MLP neurons of a small language model. Each row is named by its layer, matrix (up: input weights) and neuron, and shows model dimensions 128-255. Each number is 128 + 32 x the weight over its row's rms, rounded and kept within 0 to 255. Numbers have three digits each.
Before each neuron's rows, "fires in" lists the words (lower case) most often at its 100 highest values on Wikipedia text that the model never trained on.

fires in: "of", "other", "no"
L3.up465:130166063163068115070086165167140114104081149143128127143119152122124099149176118133193181131112146136096127191083099162121089140162122108116142123126080176157110141113117130067133089150065180108124107088088050122171148120128128091138139117085103121135085155122099143124175083093077133124158124177128089084094113120122111151118122085163121148128174111165125133078133124136087115082142

fires in: "to", "would", "can", "could"
L6.up1191:086065157118105059146105167097141189200214125153119104094144116106110136154141105183133168127120097094144132099126110132149168131082188148089179162068159097131135092113167087128111137135132129108113107172110144174163107161111121099101130120125141099077132106102113122124134170089145024139124135110127136173121145112144127127137136145117158089093079136105111137101112107126168175168113

fires in: "a", "her"
L8.up1066:184150157121107139132145126178074133140168138112135107165132110132124123069122182156120164054126084117138165125171065118126107149119057141142132075103089077149075116145132142111112190110130121097123156096121119119099049128046121166155152117111146118199137177151150099162136122113100141074078117111125078150151078156109118107136162159086205078110177136101122152134074182156165073081114

fires in: "and", "at"
L3.up723:105107134145106162049132066147139122124157154181080144101132098130103166185163166118168118117127126154088087140107073101167119127183152119152126221044074131113120091090158055107195112157128144128095087129108203141111112104175150156134148079124105115095074179158117157139146174083141109158149165115104092146197101172100146153127124134147119156150090172156152150136125142084128187057106

fires in: "of", "most"
L6.up947:151157130148129143153133166097137193108169140127150125098116148123082137126119174163104173127158121111131118134110150150192057128111132139125163122139064118127080144121150131173138081113096171151077139127103146156123175186140135192162174085090105110103110134148115134145187109118160177172146149136149088137063133107113138064149120125117110178141140166103153129231136167131067171110097

fires in: "to", "not", "by", "be", "never"
L6.up971:060143137144102119172149104093114097105118141110100123092163087115146123120130195150153129106123120169141127117075129107168116111069152099108167132149193157136094109194184101135097139106089117143117069082156151134114056087112137139121182069090100158123097148104111112090145106155113136066149133116158115115113115129118102094130123117076156046143118121124113128086108138129105105092120

fires in: "to", "for", "and", "following", "despite", "taught"
L6.up917:107053130130112174120114186128147174155162127104111101115140124134140076124124129210088140092108125129107117148152138088135134118152139165075130173117205066149173218180106174137108135115139112107104091091122148189105152101128089135194161093133153118106150088146163179165120179057144140104141021144116118104147095203129127139217119094151103163150085158144098157140206086166133123116090

fires in: "as", "0", "appointed"
L3.up544:142107146134123092135060107153119135148074045109167198098128152108136216137189176151106098062094128138146109128159118181171142170124102176103098182075131107084165126094121147104150121126164057107096099116130103193132097147136106179134153167126146102100122110221066100124180118055091132169125065177101079130137164084082199150125133173138116108140103146157108088141131081118163151132128

fires in: "of", "buildings", "a", "out", "teaching"
L3.up114:111152138102167141124039186153149064103177095142170157092132102129175139160062135124142116140081135109124097115111159124154065089135114110162115147150145059147115066072140113132143112131162177191099160161106151180105151106080120182131137186112129168123192197083118073152126128168157138096149116178108147155140156103157125129196100166166086159098115155099128189172070111172120092090118

fires in: "0", "01", "04"
L3.up146:105106169181132110112130078126153106177111125134149103066101180132078123147166090144177160120119174144140105117114149106179174152113162037103126180083113140098119167153116070152166116183129112133103114092127126116190140185103120147062114155130121102129098166145164150125118122105106141045146135185127110056139106162085119124128133169133124133125131115110242119149130107124093111172103

fires in: "a", "age", "space", "time", "at"
L3.up13:149189134141138087136088141135119130163113177077100126109154173168044102136221191139079099148092161154117128177123111119110132154105105138124133142081162049136140146162085094117169098132152105103123138134064065093189164097102133081116136137088076093167151122128150168124204156154101093117036124198150118156120117082208107104142117104128131167174145157115076061128142140141080095093183

fires in: "a"
L8.up62:126189162116154159120107132086139149060192128134116116125073071155096162120126121152124084123163119135120169115159124149109049103182159090127156116132120081096160047161127098150109177164182090154151090085138122141129110073118094126110157095096147109132126112103101076214089122141179132129104176139118138106167132100142076147133126112126170082081155140140161175150120099130227125120068

fires in: "an", "no", "12"
L6.up236:155201149138172110077121124102074109139147146151127149094130174141136154118120162060053135123144123133090082177147070076117159200106144099125120118149139194127194083149176094135148077205121097066134141119139081125119121143158100110117134168140059120139118133134236146109104069111122144146070088127145163092136128160129121200081090118180127099075105191126144182154115144100163121123125

fires in: "but", "and", "he"
L8.up1593:091096096096124092127144138192142116187069127112102110103117070094207109107108090106073157176142114138135083095125172112089153134100123083186114178087158127155114135157188109173093135153138159072131185099042175124077182139123093117134128139183130090190228135097115194157126136194135162128154133126111141090178106137147101137138127107155136106116097129112089145153182080105131124138086

fires in: "as"
L6.up726:152165161187066107184132145116121114114073128136126154156153122135152143146130157064106088068110094175089217148092085103121126189105103124106046163084148145139114075166145097109138160119151166209129089079092132157102109161135087122149148080125133148126129121168109137096123162169135154171074130154160163133176125138117146153087128142108136120116172143117158127177153078075112173091146

fires in: "to"
L8.up291:170142135176121119117123137125124122125144090137128132094167119105202169095078089116149128111088147092079099114048159054162151137171116113124168178130122095102134097128125183145129134074160131113154060140101156161160081138094133088126152095101096171130120127141143084155144112160185156114088140088100117125079119109105112161120074142108103139101118143079111135076140111169172144137115

fires in: "in", "of", "for", "until"
L8.up1603:124153141136100124129155135134170174135138122100174094124115141096155152170144160163111122104111107091139157192133144136158075198121094126041162133143167163128142110158136130182106115120128090135141209103142162135138095146107117102195115125058111118086117088146145126112123095143153123062146110112015152090107080191109119152118110151133153139122131135144133137155144107169107115162143